Weights of a small GPT-style language model, trained from scratch on English Wikipedia.
Architecture: RMSNorm before each block, no biases in attention or MLP, untied embeddings.
MLP neurons of a small language model. Each row is named by its layer, matrix (gate and up: input weights) and neuron, and shows model dimensions 304-399. Each number is 128 + 32 x the weight over its row's rms, rounded and kept within 0 to 255. Numbers have three digits each. A neuron's up and down rows have the sign that makes its largest values positive.
Before each neuron's rows, "fires on" lists the tokens most often at its 100 highest values on Wikipedia text that the model never trained on.

fires on: " and", " leading"
L4.gate1175:100111144133178141159085148132084109145130098126107123146126138163103142107093141068161115137097070068161143161190101121103098104123166154176094114107182096119181128106083171136065179116059129120161173126140145144065163069112134152094098104160135157127141151164096136163074162082104122118
L4.up1175:108077125113112163155130162110192097149171166078089123154069177100102127166167147142097125107124124148096168109152102098080123080131165109169175113166156157048136134150087142121135175179139097137082100123064176127051122150183098118104074118130204129090071122136111134142131070132132101181

fires on: " —", " released", " located", "—"
L8.gate158:121146091119140125125170155138080143078120148138168120139131088143197155106160124100112083182145108135091145131071141140139133064140142128134193121150138171131175129188128152125102163160127158144133160129110150115095109073122139116076112179105088174148122116184148152084103120146119184113
L8.up158:175168194173086103184142124142152075133094104155129083122139196113148112140117157116108153186163148125189155105120069144088089157122140203170161129112150074128131125154151119113118100137114087115185180096099107145116140174143114081145148143147149158080145124152107095146119088181163192157

fires on: "."
L4.gate630:089172123175147193037105130113127106133074139064147181119111145058135111126128122147084110126080129193108071158141113130151116128136171076130153183093099139090113099182102096113106176141178131112093120079142120085132074144057143130127134150157094168124115112176140129099146106181098109108
L4.up630:145135145100145129142111137161131140131066143125139147064141093153136145099122152126111141148113127056130156168091161081158091057124063121103119135213121107156122144085100080140082141111167113126159073164134085164166085124122171119150181180103147088137183145161132124080175125092165110094

fires on: " part", " based", " further", " areas", " fact", " alone"
L4.gate1629:165161135096090173116165071108057161110092062158147199161129177175073098174098153089109113168115154115127074148162152134108080135153093037101140131147102137120164130093090125118117102129132132118137082108113171101096147094234083097110122094147125106162114105101164118124055129189137109112
L4.up1629:178115171091113224115143132099046100111140143139155129179142133135100093159087128145120171155025109148053095104107054033120129138116132095106113100135133153140120129174121138102121077115101078099143102132090140145116139119145068123142105044135143080156146113105142149138065142171140117185

fires on: " |", "."
L4.gate1678:071127128164133131128079127064122088126076173084126117082141093102158112065109127122115083120121106159090112148144128148147144166150107108115078112092117163102081059158139150106117122090180106097097124101177049076201092115041146069086071136134073144136165170133152159131118091118096111133
L4.up1678:099072173079155137169132174156144137179052167149157183142118102125110080132074197123112097145125133108115118132100141169145123044185051154079120113206102157036078099071131152107140118161166173167171094116158086141167141063125135120111146122133110093097151155109113138138177181150121142162

fires on: " ex", " Ex", "age", "ass", "ex", "att"
L4.gate969:138099102101132110160123034107118150118082039122182171164123131085158142112064095136215136179137132205157112112104158137122127115137147086167107111162165153150127118135092155152090135150122149185142103185131113154142102112168129118129124148075145113146149157115115138100098145110107147107
L4.up969:136091072090135145158135111176121148120099098133080141170206077122153119103117124136105057066103128161094148093101109135089142163127128141101156165082176049146171122069094122107154149134163064162231155192119137186109164139134172115116095116133086137143135153189129155145115103098089090145

fires on: ",", ".", "g"
L7.gate1752:137141113071146141135043115156127119107158102080179101123211096155098022089139105125059099147103166080044145176114104106123091119159094131116121086080124152167150110103099118129108141153187123150163104106144074166166123093174143129064035102084145120093135142138127117093101185179121115076
L7.up1752:181151136063190098125056153140108195146142095073101111160143141142193130098120107155128145114079158147122149157125122099130140117144117105147104108102213106171139122117150119100124105120151124107155135142081091095167148139108165062126140129217135125066153130105103158098083154150065116157

fires on: "\"", " However", "0", "son", "ek", " but"
L4.gate1589:055132140085138153138086160145107176150090135092135164154071129114143086164074121046131119128110175163090104160116175159189165111152155127112084115159184127174164124129165114157171105153159171137151057176112104142109118162103171074095137124187145120085106071072090094118179134137169187154
L4.up1589:134126108150163145123076148079139064096109152118165117115113144150158103124141077131069126095105145126149160159086166147072114138156122120101127178116068101174129098153092151134121127126106066116101136072157155170187121137138179093152145179118107137147195150139102184133150129143125100104

fires on: "s", "ins", "ds", "ng", "es", " rest"
L7.gate656:103132111138100123123153071110147138140103150190135169140055155124132070174166119094135156190138155114093170122145189172174128066133130156168082099104137223135153101140072153079101089129151162159145217150103131204193064125099082145148063100120128135130116102098168092127126151114161098087
L7.up656:115105095142104138135159092120125124147224112144083136128079160133081097123136128132106149176124163108067158073110151159132170063094158152170137142091144148062128166117090186092082135113141102112063173115120196162152160130096092152186054110164090095135149181128149132096186127090138125166

fires on: ":", " |", " are", " of", " including", "  "
L8.gate1395:136090122122125097126124126133093115106093136162151106107094072128096107109070072160146085164190140179098068137117099138032116101161147133084174140171127141137128111079105114106130095172187120120149099093159096149174081126102164156121127209166137167113097106187126166167096150093153152083
L8.up1395:119056101054113149115145096098125176170054122151136136173152115129084105117129117168180135148141149150135091121133114141126168136120117153191136139078129134123105145127077120064108162098107146134071149101144158154093141147086150189123122155118119136063084112172106078156091120154144139110

fires on: " |", ".", " +", " 2", ";", ","
L8.gate310:136132084061092120092097119145162161112176158157138128130126164135154167102100160122151117138184171149170126145166138155099091109097151112078135104153129177109167103142105152083142132103167131148101186190128113160128092104121157113069093102085088090114151147159144107127104099112147094130
L8.up310:179162092124108121113131105066088112128159135137166180164102162122147116179086072125155095154113123124195152159075168113134144120094114133203110164124085089085179121168137173070111161132104120129099110099091115086138126146101149091107137125088052096128142103136125146100169102118129063115

fires on: ".", "–", ":", " World", " (", "\n"
L8.gate690:093167149126137078130158117109085126161076141112141159130099111132077084171159116150125132056152102153075103176108103131111156102140111149117147153091071152157097091153143134127083134131096108122130102081112108129191099084108094146101074102061146133121178143170126091171095094108155148088
L8.up690:178116169081191107104096176108053126184105150114159098125118075138128086132135088129104150124104106130123114105138097106163137078117142131060108135142151106124172139036129080172091181178136100108117136124089141170162142129082087123132097147140111136100168108163138087164106124085078124133

fires on: ",", "u", "'"
L8.gate1382:130140129169134165162126104131095124161164146090165078147110119169139133092093118120181159173099071135147129139092087128180097131112103118172094116136133081140096132090057114134120064132102104183124152217103114130189138159057119129164131119127081168141114101128147119133087149136087137070
L8.up1382:116114121117102090141073172132114163110108064108104140078112108158155088066110174118117151198142097141105141091110118155137172144099136145111159117093182120114154120160173169160108129113137164101185135123107112154165155150074192131141100093123143136078114129178126112144119102078118085150

fires on: ","
L4.gate1095:216152059092105161150101058143054105155175155116110144119122137129143134114101139116100099167112179147078129110096140132137128084096155103087208122124121049118128112154067140142179067151184186177169111113104120094116118149148116125153074084118188095144145138135141098132099130154150158116
L4.up1095:102085104138137181127083131109124110077121147088123119058126159118106078149129112119137079157116045144156133099121163131162148152145185083127146135189135126116162106106155068140114121171102062119119142017119135111140168151076096119171132140171160080128110087108079115147193109129135186186

fires on: "c", "ec", "l", " where", ".", " c"
L7.gate119:097125197146136126139074181134162101114168188138148139103068172093156151129133205106118091166169138090079135135148103149066120095148099191153126130165140194129232154135107121119120166131125132146156157074129126101154092091123208164117238132119171165165077126129127080116106124252134130098
L7.up119:124191120133151147103096140115099136165137107106118113140145160156143149133123109108157116150161075161162096122209139114181107113144133171104140103167161143149155127105100075182088173108117139090151069105053124156132125154126165146105117175052111104177106160126113091164069186162130115158

fires on: " |", " in", ":", ";", " +", ","
L8.gate632:098096099090099155108181121101110086113149076127158154175132126107144113129114074071109081202110124120097143150107123086119074102119185149113106154130153156139152079120146182118140129159094185179129191128160120124129109115099114125107092134109122196066147128195132115074110086095130163088
L8.up632:142084136121072132129139158133107102113158130139132149096148138133112188126141027103163087130191132085086130131191177159140151143188071136124127098163103182075201113068166124163138138111097107127109087111146106106157148160106140143044100150070113130109116147143156100089145148123135118117

fires on: "t", "l", "en", "n"
L7.gate460:165118189119099117168137129161113121135100147135171113090040137125159151110108149101159143148126148142140095119090117099195138159102126191157156169130125104153097131191091103167160099125156140168101092119136174168107051148121144138111074127145070144196133121182138146138115148159124152082
L7.up460:122090104135140136153091119106113128145082145148151138114131144128118149083171129126128052081071174105143151111168121124104132141118110128093138169142152121162144163185163087091100125166112112156099158113114099135146171144056214162181130117086151114059112123082119114187181166080180114123

fires on: "g", "0", "unt", "4", "1"
L4.gate154:135092122180153133120114087145145126147129175131102119159091170109102106106156043164113105055099164156074138111113087186146078154116136174126112143155165153105166137163141156121171140152143118111125134128129165151126114130117153118128099100149147162121155136092075098185169153177121141098
L4.up154:119187137182136098094117161115149127188181131133083144175107117074029144124121135167108173120064185126072185151122103153144157159185127138162092108120128128091175120125154134168132106108123127105164145128133188098138141105084119117081169124123145133131128116100159104214108104121107151144

fires on: "\n", "\n ", "\"", "ame"
L4.gate1736:082143145175155212128071131120134128146100154073169119104137084141115171075111112099106136113103131127072060238117136082153116155125114089138132092072136111097129082138063125111149108125109113162152110113144113109146013100108127117092050122097149163076170114142158110108144150117128137095
L4.up1736:089186102120153121104092148102127129160091133112118109082156112157106114124189099115095155047132044103133183181163157085104123109157080122094172171088109087117134106139114118108151132138121075212167117073088120117176132112144098089162110083199067109151148164135105207117126088152041071125

fires on: "r", "n", "ur", "la", "d", "a"
L7.gate1505:110136172102087107184187088169129133205127107152151090168112102099117128138142148155121099146144100141160112164142121146183185123126147140173156197157138095136074149097074068121142156107152140151162092169099116087098097102091141162140132138120130134106146128142163145095150161171096095110
L7.up1505:085110111111150181097136172160170049139104135119070118114117078137117116175168183137132123077137129115173129104129134151069138105095149108138104152125148166100175127093169158135124122133129178124139140116110139163150105157118110100199164131169125113106144155111117115132163115097174129118

fires on: ".", "lav", ":"
L7.gate718:046131140140165103144142148127144113095077115147125079140136188070156048123201124117108095093152135110129133131173110135115192117122134155112143139154095117071090143143107120122088149164142066141115091108131077086156122076183095105090076099120081130078094107143110091131077160135080145108
L7.up718:091093085111162130054109098211148104159143136125146086152123095079128066131109086107178122107096113195136112094153100116148141144056142127112070119077100085036133123139148097170121052144153077137126140117133168145154096117112162128144110097159119125117097100116170086117100141119151142126

fires on: ".", "-"
L8.gate466:095123139185141107124123106140196128103108107133172111103062173094146075126144142095067094132127007131073166122162115160116110175119185108159099110140161097124106061124040128066127081150145038128110162148125116110120090073130139108170163151151090073086100152171099061152177117195095085115
L8.up466:050084139137124139129174129171223164109112102153107119160088151110082149106086091079116179132128096102107142148168106171116146215114150135134130164066118097169085156116136094106115180075163141100108126107101095043122140162187105186114155058140178172153111115134110114126104170145112150147

fires on: " from", "el", " as", "From", " since"
L8.gate765:131158151189112100085154089102132116098064121089152111145163151121114083113101141143132121121169139144157096124152105165138133125109141128136160175186114072139148114176135129139120110109113117139138135121160082126030065079133163139099114166159117174058083064119163150145148155180139166137
L8.up765:114149071174167152158129192106190116143123115172134130208182114134144160107102164097125152117134164124126160127175167187073057101110107134077217146108124090155088102147100132126173128166133134119110149110134162142090131139096158163138145116145149143120104108148124157134133187156151117152

fires on: " /", " as", ";", " from", " of", "ec"
L8.gate696:102123143192076105168165170068096153122114103113087088134141132120143142115133142076140149190165091132123088121108119205102108066095131148119127123102109178137142122150120179138089131094077129136148146113144154157100123102129181127187143203055112144169147105151131153134155147150123140128
L8.up696:154129062106185110166180167148099079119112093145123175116097119116077185156113158092151138117161142167137108115108083145082112119152151138083132122207173111123127100145119133132116170146196130126151120139102170084061112128127112133139136103167142140110094119049132131122143163149135128174

fires on: ":", " \"", "m", "isch", "en", " in"
L8.gate1182:129132134157115127123146172141114081164131157137197114099133106108150101130127124123130135152115044188147117127112181102202123155147151116164133128093103131112138112161152151100162068119120143150159154162130066127102067025102156144152102178160180105150095152100134121128152199169151103058
L8.up1182:090134064153157175097156142137067088115124152114164117087168131139162132148136106115107154124164082220118094100098124187103129141085083151098164107124094128120167110151104143115120121089102161111123148170164147131148120092084123157118137165116131128058168104145082121070147167136124143131

fires on: "%", " is", " °", " found", "\"", " kg"
L4.gate1463:119134116162116138153087089131134110150084170074096094127145119077172183068082104179095124119160157088121095193139080080143110134102117182148110111163149158082136098165098126094184167182079095156155114125087102131114115063111081139133098113105152160074145080165140134110075122091072141128
L4.up1463:136116134102145167122053151098106082141119118111156166149157158131166141194097033106171115156144153070094123167108107113107070176131080190095153159082128100115124127115097142120140076135157111162182168125104155148199147112120123085118127113144080135111157127117158151090203216103161174124

fires on: "'", "s", " kg"
L7.gate1604:124099178155108142113062076137129080125127092128180168154104139142203108137137139124203179137116147097109148132102118107107115163164076143188147131057124143162091141085104155052111103149113113152120105164124046142100104089136135132095114138116121136070141128117150086106147180141154150087
L7.up1604:157090102134150143145074135118158118136135121108126125129136164125127083178160162087155091150145126153131167109143120153126126067148127139156111101153121109114135138164160116119238046141069116174146106111175150139146083132168137149110089132107151104112135167118122150112060129091160159124

fires on: "\n"
L4.gate139:094165174171114165091106078088092115141121171135175098092150117147187110140086120128136120058099101140137127189084083167129132119095129169133164107181176110090103069164127070134129112185163110170130164125122074100125074093116122140101119132122154151129155050135129105153107075161129119084
L4.up139:187136123170141118126127088078127087108158102132076115120140099143098144120073157163122144096133095087120123098071129126105163108147068094084126091138105123106155091135098073136075133109116084168190111115177094098173150162101060158096148089145096106171134124097143142147160117145090168161

fires on: "s", "al", "dom", "o"
L8.gate1375:106169125143074108142177134151102192132135111100120183136196142108150140204152102121114117147114085086113021097123151135159158079107189119097140158096114160120140066158160150140108050149143116103183147155203107075108139143114114158140076135093103144122099147199102187094103190095122108100
L8.up1375:098161078152105162120178143150105100134172085125085106130148137130126099152181105188111155101153157079106069164167067171185114149161113157149129091096141106098111099132135186140098060127150145135119099155160107134122151120132114200212144073139140109102100107137134190104111172101169131149

fires on: "s", "hi", "g", "ti", "1"
L4.gate405:121096159141131151148143111092096143149180132133126136105110131161112159039165108120106133151143114126109176109141084128145131158108147100138133051154079152159136134140064173119114129187135139157121096132163075095166101147107131170116192133138126129116150132151119112136202133203122097119
L4.up405:144170088169133131122159119081100142147110147134135120185133107144055078137087128147129167146086181081085090075115087154131111128152107140160122123126112130158169060124120144044115197086154075104058181158187104135094098105140132138084120131157149066148133102165085130177113113168167124122

fires on: ".", "\""
L4.gate664:090122113149139198092101149131099082179088157078148104098049144090118163110147114116104085112100136150118060174170134125215140150156156085125102153101096111143179083188095157140110171159168127115123086106127107136171095109090179138121125137102100133074145150153110121085165121137109127100
L4.up664:137110134130135138132082156104158115112106187114133117082139101142118132126131085106124113113129135074044130183111122096141107120167060100089099164086113104076166074111106132115153121144140132125173139115128095085150092110108161096162119171183139115097174111146125150048172152185146119100

fires on: "-", "ll"
L8.gate777:085136067105162095110125113129141131060127143086164158175100088128121154154078124103113090106120101136206136120136111169131127159066132134160115168116081111109137123118104138099142069115112120110128168146128112102095159085132116097112191112147093140121122127129097105114149119157115059107
L8.up777:128206170120141187109198136100147141147110137101100103120124134088118077122086144109121158200156167103183146124124112119068149120090097119115197160157136136127142108205115099127080156070113126136075138200169089095152130152091126146137131154137143133126082132081120129154171103147083088137

fires on: " or", "|", " |", " and", "ck"
L4.gate233:127075119178169098147116105117120075210109140151124120112129143120130115123156114090164107117125115080167160158095175135147124133164080191137170123109118147109143160169094095126115074121110064181156115143129093126054092140148192133131122122105137167127137126165101178166152143137155134075
L4.up233:145099150166156132131105089166152091152090102091136080137146145168072119049151131148098164139124118161157094156109077108132155158096107138183111116158097101055213053129157123117175139102230115136106185140220129147137125159167166083064108085067156154109153132156094076136163126109114051146

fires on: "al", "n", "ial", "l", " legal"
L7.gate1410:164152153184114167132138157158133072179138121110131146064125123141127063177148100119112135094175165141086103168162109130213117147163144148157169110124200162165080100160151100175113092185129177144145138107129133134109116078121120102042079140097101108195124097122110131132132109111139112123
L7.up1410:120035062157146114143117124192071152111077138137138187104142165138181084189122097079145124134107118163146112098127122041169090108099150123129121176112099178092154086162164070136097168102130100154103083160097096142106115123097136108144122087076156087105079182089170101131142160188157124115

fires on: ",", " \"", ":", "bl", " claimed", "ai"
L8.gate821:155180105141113127149118111095144086130093157112131152115194125141129136119051080080136063168155119131123075111121120151177097130181120101056121061140111126122156081080142113092149078099128093161148149157133158115092114105069137185079084117140174134129087100149140097151124160155118171104
L8.up821:129150141120184089140091149148157110093141095090102152196083143129195162194185119124084115123143161132091132063129142125202122191190082160123136040139160112133129100141126134121113158112118115118191136143108135146104171102125167095135161145108164123072123126165111117144100080104107093178

fires on: " and", ",", " information"
L4.gate84:127118139082168155142086096160130082152127140104107137117163083120174199118068159111086121067105151132147139211073060125131075151131153118198202127136190111113105117109100141184130162175134109172135070092092091185140112123124162130074063045150157110103149148136114115124073104180125092121
L4.up84:123075104136153112136064162159121107068115153170081122092137120098157147136122174141076130140089134135126140066094098107134106138168124097137112088203119089093086133120076072189119110112085139131098078088136148099105097098088173080165117096176170116129137146182128163063146144155057108186

fires on: "\n"
L4.gate603:112180140132136163131120103161105114130103128097119153112159058150129116141095086140118112094187098131136076108114093113166170186147137132115152058149106138132140129161170144091117122192132080213173150118124131116166125145083083161091161146131066134156140169070135170144138090154150159139
L4.up603:109146124165157125097113126113059099109111143061125134120126110109143117213087116139143100121152104126149155197102075183139155161153113155115159125185122148073134103168124092126107079165108103137126129155117183105107120119059144146071145126130141146102128104109126147171165081170136138150

fires on: " e", " en", "E", " vo"
L7.gate1227:090130107100147080135120131117099204117129118112143103118161084176133101051096126130167120134074165151139138187112056148140161141148156123181077171134119148123045141080127103154117144142154140212162133128134073154119124098121133188121147079073155157099079176130119132095064152132073112131
L7.up1227:117186139133100123120092069117046083154098131143086136170147126085160052180151144125109045102152127134080107113073115168187143134129196064129094130170121055125107124195068098080177116142136117127163155185134112119149104172102163118155109145139163093140149197150136134140151178135109113096

fires on: "E", "W", "e", " it", " e"
L4.gate1164:100116133135135186141074148154123175115126134139125087135096162134152100181110120104079060109109118156065073145066107114146098146114141113135104111145175109182152133143085123119085152150166085172061117127118112145145098116105138185114121062120142152130158106132095084086068150152112188124
L4.up1164:099147149102153114099097144180150115071080132159118085053127117119183095110226095122096078158134149128133076046091133196124152205100173133164129159117166128088158120155111127057179088126127145130152090118092148082098108168042101112153171105129128112142112109218104119116061133076080093138

fires on: " =", "be", "ame", "ige"
L8.gate1744:150136114124109079162115118132129122145038083152136080149109149152051159138137153070139185157093122127083151191115122132188142156112127119102139198153156133122124131091151175066093144137083156115180141157114110095187115106140128173125105144117121074109138138129104061125198152209134119120
L8.up1744:143161104209133091070141196115130171142108157099118091147105126094159110166141113148123130121102082115111142075151135112116106136068132129132166132079116153062109159157169168102147155103140069182133112101140089182069126132119070129142116153171150181111139053107082121111083128084181126130

fires on: "'", " |", "’", "gu"
L7.gate1242:160128153097143080108139165123166148086127189117120135115158105187130100104097045115125094135134106165113186148070108101155133113098155133116164064108062153085119081097130081192117128142089202137130091053094156113086103173134082172158110133185163112151142150174155104064144147101146158132
L7.up1242:116112144190107180156173111159123072131158166107134167135079101063163201097085109052083150133156151069134100092099157172162149114122104185118134125100169130117139069125092184143121182120159109104122113174156161116121121115118139120138092115094181137063140123155118100076103164096159143109

fires on: ",", " and", " for", " in"
L4.gate974:149113159136152108126098148122096062138169123196122185188084120104157110152074149122083103164136143131157161107156113146172136126094135121128188103171147083043075127156061184140105084111157174174141105111122108104124144117106132177097101103151189159132052152084133180111060132127120162115
L4.up974:172138132121207124146127178115169061175111140106128110113149144081152135100097149072134105130075122133183099147134082151141097163135159087127139045129150033126145131089133160110087152145105137147113209088107102093100097082091180151131122165158103117146120139146159156093172158131160118152

fires on: " and", "'", "s"
L7.gate1314:103151077147133131167105116077108160129097183150131113156129118115118133118137176113146126158098148093051138096078110091154082121093146034129089110097127164134170114118103076138113092130095181133126178184162053091156111028033172109084088083115160118153126153130112148112109157141117119098
L7.up1314:157114106187106143154165090126130111177137106067068121130108109084134069149137135103068067071081174134083151099143115117094186128144143129133054117101115086142130098242133159133181038178133109126103115147114141184076122122163091139179121077115156167093134140152127159160149096108163145117

fires on: " |", ";", "uction", "d", "ld"
L7.gate747:171137148114123119108133111140111174148157095156160170147121136142084137113084142107124123127141144149122149155135118162069079169100078127105086185133129168141147067080141152122131153136114114190152139176123142172145097108178162147097125164104111148180123105165102104126124139142165177071
L7.up747:110175197102128170054098171135135098103094130137127183128105168124179109114145092091121084105135118098183113214135152103156101204122131088131144157151125187107172152173116122166163154126139213081151162161179111120134140116072127141069120170129133104147099138139111103141163183116135140130

fires on: "1", " first", ")", "s", " second", "st"
L8.gate876:119099052117118174128165101149163175162104175111142136145089152116185033106101162037128169118113137108122082166123129146102109136209109148097110142135138184113108097107122179172132082160147155159094153098156095184090107081157130133170124137155133176143136132170120118121082149157145130058
L8.up876:146102100105151077102105108119065079109134064121144118087133151154138153126131174106082160135164169226122145141096194174160139144080104111127173086143143139129110153117198119113156091137133143151092089111186094128122120150104103085114089152131100154108167140142139143129042160127151149144

fires on: "0", " single", " national", "dr", "str", " when"
L4.gate728:105127088041148169131120126126167149166117109124133110162128162198192132107095097168129081182127149128110134119088115178133115085113112153157075113172155151175154126117130108067069107103084167096122187169073090059146149105085133107205133104156141112127162151058138139140101081114141141159
L4.up728:091124131096192089172119096146093175135122126072158168157146051186144178122163116092127106146092176091102128132105116168126089060144104125172132155122138182212143081130057053071096072111138147141103149180103088144142139124103126149118151101157126126170171130103130079136128106097094144129

fires on: ",", ":", " |"
L8.gate29:119123136130116096176154117175117037065079142139149153125104105089178083151167133168071052133087175107097101146085142139132218117171166120148144119079130137155158081147140147130216105145163115150180113143141138107152138163103124102153101142140115132070160126139125097119179136148104115116
L8.up29:195105110072119133179119132142140089128128133202062199175174117070114149149194153058154112155113130195078126142125101114141153159156156206144113120138149100129161152067154135133143110115150143136169082158093074080111172157106129127117093131164134159124121125112128170127107125054098139145

fires on: "\n", "ig", " career", "ty", " time"
L4.gate676:068149132161145153141094162135116130098091102082134129163112100157119083158085141144113126100061149116073159114099087119111114154132133109165066116137102126117127106141166152145109122199136116214152124084127074121160063076181182123107163107162153136131164167099136124139138150096121038090
L4.up676:123118161128136166129061177099101102100081110111127150133151175129091141160083172163187116101142116116086131152129069140134100087146099168144149110101102079033073105118159109102078161112112116187155107091135083165116133091100138137082137141157126091163129084092116143152163110091081130196

fires on: "'", "on", "an", ")"
L7.gate78:073140160089068130128100175131105102108152164146122108181135134170161124159154126072084104131114189125175144164118152166177143115126092119109070146045106151124156123098144132084222125116110120114122105095153156197117152152144176064078099063147130197132133128186138153154131093106123168130
L7.up78:089161118102096150130138101069116149087137209148143113161115085137142149123144133100112126166157057090148142126124103205214188097101201132086105089081110164105164131091100065139140151146064145127139178138122160097104125154085212129096142136164145168219097138088108159082097179114144116062

fires on: " |", "1", ":", "|", "2", "d"
L4.gate1683:148118122136128062151176157114100130153117110119085134121169140175164118140129139193087084125114088137114106080100102135102165162132147146063187158140120088133129113107136129178122138134124102159135115164132155127132212182105146081120131139148123116157134143169111205142150106095063122231
L4.up1683:139141129118102078152168170122127092156142113136072169134116160169110154135125158169112089096122062110128115077077118119133165137116100141104142144136091071083131161098110100134152161090145095082120141112152149121121208181142145095167127175186132063175115164176108170170144071119086155183

fires on: " and", ",", " or"
L8.gate1648:185134123103137158152084138212133137194139147127157119194111095127119158113125155112090118095117119120131140236146184139155104083127124144132114132093138137140116132110122105148076089148123132165194152127104068144108101120195119151127106083078158089134075167165155105087030152158115128079
L8.up1648:157090142122123103070138076118135102171161111087136138149158117144148064148186182075073122168136101097194130130112189111128128122121153172129163152137155122163113173137109106170135118145138107150166117160085027068137129106113144096123136078165119099117147146184143132089062109182136165103

fires on: " =", " Label", " Format", "ma", "gor"
L4.gate324:096147071082063102129119178143182219202119095137119113096153060107133107174114092104123133174169151109112146139161139075182066052126081117093146113158158209134110126129167199104071085166110102140062157143130196152082108130124126147051124154151072165115127092115157133107132120134160126162
L4.up324:134092143083117125125151127115124152124119129139120097084153163124080104096062081062101137071108131190144167133128032047165120112104164133154119136170153162070098143129067089115091139142159148140115104144130103178111089160144132177077147121122146225095143077149185137138129082186129091111

fires on: " (", "\"", " is", ")", " a", "'"
L8.gate1786:109168142195105117128165133133150078083114163107138123157142106098127164103131159115131193112124082113089115103088189153176162109091190107138105079158156145098130120199106165121108090130139105156097135179127199083136096117088183156096114166107083166156096088125183144123117138150133139067
L8.up1786:095139149143107132110082135118144123172145131077094131102122163098077129065118117159145196128100089161162177138117148127102101145154125165188172142179175136155140125136119099111128159125076119092135113080127112132172123129130174127077147096084077133140130066145198151165110115123147110132

fires on: " |", ";"
L7.gate1348:089111145104142099097074112113155126129100081104159134159133147139051103153139111134079070135165113026164175136148103139168111128141120105101088143124133140177159097127165139109127135141165170165122106155145108159114087097075141173137097062157146112159105131150120093144119123190124117064
L7.up1348:110134139205164119088107132117073112110170105163108118122106141139154130133106106138089149135180098150108162194097132129168130164141155087083150138162130159114161099106033121118162117122105159102103057150096084154134111147077161139119137112104116114178134118148170086140158146119195126155

fires on: ";", "—", " –", " —", ")"
L8.gate216:153166099152169099188116101150084090155112155173153126167094110179154085114135101112104162168113152099084149130131131092153097082156121104122127091125122091103123113136077075078158173123151141129154059180101117115170079116099196178096163197108134139126140126150134121133155123167119178073
L8.up216:122115211158089097137159158141081154092090071125107109139138130095110171071043183161154193135213136074128079139153034160095115141142125137105124170126104124085166165101146154181140130176141111150151140140133126164102151152118096097097162154184132134200141097174175135055163106151111133154

fires on: " of", "en", "e", "or", ":"
L8.gate594:162153105126172164149178110154131117145074150103180170116196117180074140047109112144155061215097103137127087114113189136116146167133172072111123117100123100073147049138140086134150102173196127145148113166089156119105113102054071145117060200180121092075115125083160134140132102132116147126
L8.up594:071108134094115110112184117176119150196130142133155101184136083145170079148147087181154159141151136143098124170083139165084145161095099174123067109094147120136143137143121160176075161148126146117104166174092091114101166140134125096118123154105071177122095146126112059112109128113147079137

fires on: " ", " c", "p", " j", ".", " y"
L8.gate599:099105186165072106145131135119148095184101137106171122129106159111187181103115180076095069172111054140098153125084064113092139088108174127102182151106125123179142159144105113107157142161140168151201082141174108115182128081097186120097109152084142160135097149142117090111148122077166138106
L8.up599:094079139161138097146085126133165157097115096087130161144151107136132149150165127101159102116094151119136140131157128155141101052171081112134137131138180144200130197091046125130186118069171162161119059114143104082134163116108116138098138114108147066108118157108133087155171151102147166156